Weights of a small transformer language model: 10.2M parameters.
MLP neurons of a small language model. Each row is named by its layer, matrix (gate and up: input weights; down: output weights) and neuron, and shows model dimensions 64-159. Each number is 500 + 25 x the weight over its row's rms, rounded and kept within 0 to 999. Numbers have three digits each. A neuron's up and down rows have the sign that makes its largest values positive.
After each neuron's rows, "fires before" lists the tokens most often just after its 100 highest values on Wikipedia text that the model never trained on.

L4.gate666:494460521511499495438486460509461478488467485462496493472538488482470502502471500469480472531503530548496500499490459501491491506505494548469542518522492463486505519462488537498474485491499523448515500501530539508531531541517485466500505543477487506499502472506475519503505493549479503524
L4.up666:517488503449529499483472481515548469495522518518515495493467448512511500509505490535531492515512454512492502463461500507541490532525483476477530485539495521506502493515488466490471477480497494520542472526470488482514520482533468494473489516564553462482528444504467473506519504530495496492
L4.down666:528458529493472471533463472502503473487479531465444529518451523491509470554491539520509500509523520520534457469500454518505479511521498523506519512497507500505510498499503487472484486470441536469470537487508563528468510526489484494514523524466538536527504502510478522531475504493510505489
fires before: "al", "\n\n", "ad ", "ad", "at ", "av"

L4.gate606:519522499514492481498523511503513479500495491502530493513451507534483514465483525477493485515538478513477543506525507498556549477535506496513509445508547530466535517492497555509498445514476508506511454515520489522509483496481516501496535504502466496495529512479502519509493488506490531501
L4.up606:541510512529476548455517474495488493501540491481501458505517517536497504520472546518557480546502493520486457532533495481523513483488491492471482517537529516475470470509467498496498527512472480534506509496524496491517512525493516466494535499535508454508485518523528453510462473452489492474
L4.down606:486517558497495479463547480527521488508493508554543495493482499480472505496469521534493486514487475530519425550516491509512506517539507473474469545478494512510559484518487470497459524538487462465469527459507523492485478476529523488504516531525507463515483502506501479497467514437482508469
fires before: "er ", "St", "ed ", "t"

L4.gate234:467487507512485481436491496516494496490528503513486563495519501578471504484534521509479535507489491503475470483520511503513525520498484547488468544444490524475469507485510526488507535517498530520530557513518461490509499496485539504526497513513546515501541498527523489518541527496503505542
L4.up234:503479458564546458489505478491482472553496496474495514525540447484504495482511485476525480487536499514518521546524493519469491508525477478466460490479498528507496485537522503496526542544498494498491481461482508530520559494425529492506501456529504515483455490514496489512521549498494517494
L4.down234:510540531519497555506479548474490506510481492518466461486472476484537483495504504506475452470535467555518490511487490520495463511464520476493520491490508523514509485504521504532557482469501471531487537515464519530562538506499529440491474516541505470511483490503490462499512484481496502497
fires before: "n ", "e", "n", "as ", "es ", ", "

L5.gate689:535461506502487511494478511513465474519479480522490484525485482490477500547530519458522491488465483511500501485498522531493500512534517476530510555536508545512482519472460539556539522525534490465507500488548512504499444494470506500502523507489527472491508510497473519486479456487491511519
L5.up689:489527471514522572482478514484496540516534517532520496531526509490521512501505494502488463489468446478445505486478479484504509503505523492466491503508521491518505533514500493531532499503478507550523475499443493498499475538522515507521480540515460512476565460501493495514499479506519509541
L5.down689:511538492553503506538525523472475547571458482511526471490547484494506499523497486454462512488519544503529485503512493499482484475473516485488509527515514470530512471505514533537492494528474463467489475475515476502538512538518476472458476525530473547483521527457484513513454476547509508532
fires before: "tion ", "ti", "tion", "ed ", "g"

L3.gate330:508480493471534504531494493485472504533499520482514491517486500493512542460473488467459499520508523461513537512525530490474488505470503493481515497546527508493488448501485510557456521474499534507478504491493517496559495455440469493455531527513490484521522507517523496506515511497505516488
L3.up330:468540518507530461551507491515497478495497494546494472460515477500494471509468514498543467516498519507465515485483526496498476451508491497483477507541500501476505516492517467551475485490535487449514489496509486512482491459440520534466492464536522532519480547509442471496516458458481490458
L3.down330:540492498513497508488491520474508496491487530503516487535499535495501502443474521473468491433504468525510514484521521506508513495495512498498491491523472533465496490531458529515480526527507502514427509490493479494484518490495469472528525519465457515481528443494533539498490508501493520517
fires before: "\n\n", "ing ", "u", "qu"

L3.gate270:522510468507497475525528443519492493519476466498478495532500454490513458513529451480483469530505500472522507508498519483509493484505501524507546508479486487488530540474531515512468485492481509513514497511528537524524469488530502481490502506559513512491483509527504533518534487478561494501
L3.up270:512495539511489527490522476465480464479476452522501510430476514452512476439504492521461535517505483531539501459483491523514493464485520503461491490520487472514497545494504474557503475510555479516484527533531512499477494520475500530489516530518471496471503489543538521498500498509534494460
L3.down270:513520507499529504437496478450515520495492524475531548484488546470459529455470498531479548501487537471504492483453490516492521494463499505448505503526488511513476483515526479458507524550556542493499501508494500497482525492449520508468497499452481526472485471511463524477504558495490480470
fires before: "s ", "di", "g", "h", "I"

L4.gate2:516481464496472511487511540529477484540440528532541493494525509489484495552464511503537481512499542518503542542520463484510527490485466459499469535543533494500518479492502468442504522514530533464516485485514499476526493497521505504487495513456512480508510454537496481506518488517457479474
L4.up2:522483489516507492451479527501506464506480510529512523463488468466481500502508522461546484465529527498495490499500501529486530509497450525493485537528477501510492472536488456518492551481531486512444426494478492499483516458514473515505559488523456471513527495508524500472506530482503495511
L4.down2:515495526503538481466527527525492557530517542511523515450515501564497527533524535473493512490474496461508481497496492463443502494497505497468531477501509514462510504516521478463463523522490499484447473461469518491492458433491447560497495540511471511500506506498533483486494475505486538531
fires before: "al", "e ", "th ", "et", "at"

L3.gate454:532488497486532499473482490485479495510501474528511527517475496520504500468534456460491510498500478529510483483505499557498547539550541477516495518499465499503507531517520489506496470540533515495537527516509508526516491480514514512491489546533492533468472485527548539499484475480461509490
L3.up454:489513498514502516526503459489518473489477502490486496509528470497512532508544492539460468514502513523541488506501511535528516484518512510498482531522512508505517543507525475477491501525532510500526539549507475514527487488508505541528547502516540507476501507462489529508498454528477489463
L3.down454:461508479525487470464490493510492510528535494473511485514531544477517511484518519481504475476511498474496480546481513513472464497488459483542499488503512477498512478459501533468512521428494487458545512503472524468522506465517499528524549487470482480509489520472506480506497535571458514529
fires before: "s ", ", ", ". ", "."

L4.gate472:495515475573485505482499500527487485463483486500501454480498454484480535507485517465526488522485487521553554503518514515551472492486505513478493456460491482490447517466521498466491511505491505528477468538541483535524474528497501500541562533479505483499504544532448512508502474514480468482
L4.up472:503471494482493532531525480464496468521517502527507510460477497525465462493540472519548471514538483537489531504507514507512533466520515545555488477495515529515511517490506498485491516472515489499512489471452495512504560477483480491508472535512503512510506503506480493500498457496524495555
L4.down472:483519530483545495483551549499490540496502494495517507491531511494510478474535490541545473484544524509450487509476500474514492520499510528452497494498501500495517514487491434483454521486519536530467513500523552525496474522470500500525509499459506481477481526512499527467515493470535521520
fires before: "s ", "is", "art", "tion"

L3.gate481:481564522515494570499481516514500497530478494514521484499510501510463489498486486499519469505544479521511489498460502455496448500520483505520506452470486517527517473488532549563501534476471495538517537510488473540461523543473484489505469473511469524464479528480511536504491488471493480469
L3.up481:488514479526502458516544556482536465501464492504498469466448529485487480476526489536525478499495472454542496483536502499492519477460489525487501518492484499518533544495503521485489505475493499530502515538491502494475481484487465543493490485527535461540458526472513467471483500520520503486
L3.down481:510467482535494519502527499446534516518539505558499476492557485536529496515487466487500506511565523497469531513502487509471479497553479519513499471504458460490495490529533494471492485502456524472507525483494472492493553485527484481498520472517515537503533524501496537477500503525518466496
fires before: "t", "p", "p ", "c", "the "

L4.gate341:533462488485487501521502529456485503498468476489501516501525495492490495487463502511516505482541503476470498502513497531454501526471533480470516511474574477501512509498481518512545487481527535477528503522509517501500502487484523530507467508559483530509513531491484494455489500494490515496
L4.up341:558469501455489520510499513474538483515501494494513502550482490485545507503485484489498484493528504516491514517493509502473515487491543487473527524496493510500529505519451502509495495484512509502481520504525511493507452511506503534504517475532503530453505528528436508482501494496492543470
L4.down341:534493490501472511493466467480559486532464464500537523520514530502477456493467517528503529496488537493497534510500494506485494536484500477491513545520497519470490510491505546545510509477493482458493515488477467479474515472463548489519496518541520540485485488525487495458501477482495517505
fires before: "= ", "C", "P", "L", "M", "E"

L5.gate537:496545463512522512499507523479478469512474477516446503463464520451473548515551521507493519525482478484475533507480486539511500512511470486498489473476530490488543501496507528485479499519536532523509509485491549529487468491469487510504492491458526484514494523500490500488548517504518500490
L5.up537:509499528524517507517543469476476523514504481491481458479499485456486547518494508479488548482464507542506534470522502498532531486534507529488479520469481515465517505490532513507536503517504477520552517494509522504542475497520456507499510449517482515443460514469492521507500512513504504501
L5.down537:496491553474519524507474520424470505493527515491473501507512506460512550527488522507487494491536494473482500533526510511484526488515485500462515480485453472497504493514505510534492515492498536507530487482526472499533503502491533452476556537461540464491473486489506442483519499484474473497
fires before: "ic", "e", "an", "ubl", "L", "i"

L3.gate222:518515510532489504499512506550506486499513452539495523512448520501507466531485501509536481514449479469493516486510506473515489502494480460555458507502540481473446509508474511533458496521481484582455488519534461500526474493518515498510472494487453532554540529503489527486470491509530490466
L3.up222:537517503504484463446502485527474508544524519523485521489496495432491505471522512442509505444482525502490500465485467496478527491480522538485464534511508505469459480521534532472521482488452510509497499503508487521489504500499494499492533517518514456578518490473485497543514476514500477507
L3.down222:529502484533516490502550491512470513505485532538517516521494486498499488527495475478544490511440505536490508498509488457547478518498485512542485497517511493479512528508501474523476530545519508512486523476545443492510497504498509491507483535561463499539533526501486508513456511494530505528
fires before: "en", "or", "al", "st ", "at", "is"

L7.gate391:522540435491491511439493529519509470518483481472496503515508509498484476512519542494469468517532487515508482451534466531474516545515495499479531504517531505493476507476500465501493495471509521544524489527503450498517496517496491528514489509505484511450510508534535479448484490503503522555
L7.up391:513491497498479507496465486488513488503527498486491511522558484522453520515512520522543449487535520474520551531455490485555460488539511520502535504509505486511494505510453437524468512520478512516505531496498518501527551484484512517511472511519485472471511462508449532456462475476464510514
L7.down391:477433509498472476500517480510508461504531496487428545507489527490491477472520470484500479517511460484488510489537478484520470490528521511514539517531485474475513548504467486471488488504486477480518507503500481552536460458501520513522475479503504515472475510471478504535474456528492498473
fires before: ", ", ". ", ".", "e", ") ", ")"

L5.gate102:529470528519489494477475526518487490485486497503485547480501473480528505502478504506486519513528463485454500477473482523493514489546486502490532481477489505499500450504513526463530532488509443471497511502509497536517542489472486533502457505540484488510502494519526521518531482505497551513
L5.up102:444540470496510487508510489507466482476511522501460485422477441536513474484472486480510535521505537508504481464523474529472539507515500531523507487537504512503530474506495485509494506453482506472484522462507532486526449530511534513493526523518541563525476527483472528489477524536544497474
L5.down102:507523493504538534511454507424493516484510495484509492514520522483507477512491555509501477481536507477535463496500537507531475516506504477509496539503482490475499517504523559449499511495487489507494505457451496542499494526513546529499499520496450538474485515536492522490518490458461499466
fires before: "| ", " ", "C", "D", "P"

L4.gate540:500505478534503473504512521516457540534466476475493482490488527502504472464477480493503495502485527478526463506521546487481526520543440476510489540500548486520532481498487551525494470533540501504534508517566459537474444511438473488475518515519510510546493511515486480485501521536463503469
L4.up540:508473522510497519546489507520484497504495491464531466491441476481462515496498489481484495486539518492531472511470476502476494516463456489523562500496511535507459493483493493479499491489488462505501503471509499481522447509489516491471515547495481493469512525462487517504520466520523515490
L4.down540:485484523520493512489521532506489508521465505533514484464480501487533507492527495535559514482474535495521506424538499529528482470492480496507484514545495512479503488446496515533492500535512506477487505506524480483492485506452468497448460508529512495554529495484519518552475497489505471496
fires before: "man", "le ", "man ", "tion", "tion ", "a"

L4.gate47:475530521538519463468496488497515511553541479489501489471502480513496519473491509486518487519498509519478461496470490477515491486506529492469487505493474495530493497500532540478544472485508527522554584545455506518467549533523473518537481504510538480528536499516495519510512458519496481489
L4.up47:505483499482513480511517508518476526490469513516517504485529522497469510472536494491499475468504492477517497510508523504558497429498523494477506521463445501482478505449520482491530467461552511543531553503493473467486479472496511484519536508516534448508524443462539484492502486474480520480
L4.down47:478474528493514493535532474501476480484522509504534520452553474495512460496539472513487497459483507516537492487449507476476550487498449515498508543539509479566539477529470504512477511538511512527502483480492486496525523496522480471522524542474494454460486511486448493488508551534507500508
fires before: "l", "ic", " ", "er", "t", "all "

L7.gate449:465466508552482508515516534445510516491533534537489509495462483505513535488465514519537467505455482495512504552448505447503509457490538485505506491525509491502511502492483527514464552446508535493503539546504511509519493502497453505511502463506539489470519495562538497511500503518504518566
L7.up449:540494439489514478482534499492460545478510495496523512491506469503527495460465512472518481522494496545507515503492477538520485524518525503499507518476509493486515532464547493489498526509507511496514496463555535528451481486450518441489451499461526460475481521474502474463481445543459503547
L7.down449:501484488496508497518515533517510553487551468503496534502530493530526507505519530508528486496537508468482474494493522482511468529491497463550472505470492524512478548505504520505503478481481573460520510510487498512517468505512468520469498479458456485492525471515460493478484538519492493489
fires before: "tion", "tion ", "st", "ess"

L5.gate475:487515477490494500500510476504482486507484469497483518484524513508467494529482530501502502501470516536449500503490475546497508472459526484484493497563494489493517508490525521473461517502458496495533505482466435502508511494508507531476507429497513505508486484520498499525444508491517488530
L5.up475:526488526487526464481488505450458476494528460519485510539451499469491454470571480548474483527532530500461486456525520468488518470491477503534533488531542479513529506479535485512511500462504539517541465511456486499518507479499498485519484525514520528506491448482470510489483469537500484463
L5.down475:487439509481472477512499498514517516563517524523512504503515467516488477448433520487480521503503486502511515504520503554450493513487490478466498503518498478492471476484483492499458544492496500522498500490526505515505490572514503543486492469459532524468526518500488467504511492483512438483
fires before: "\n\n"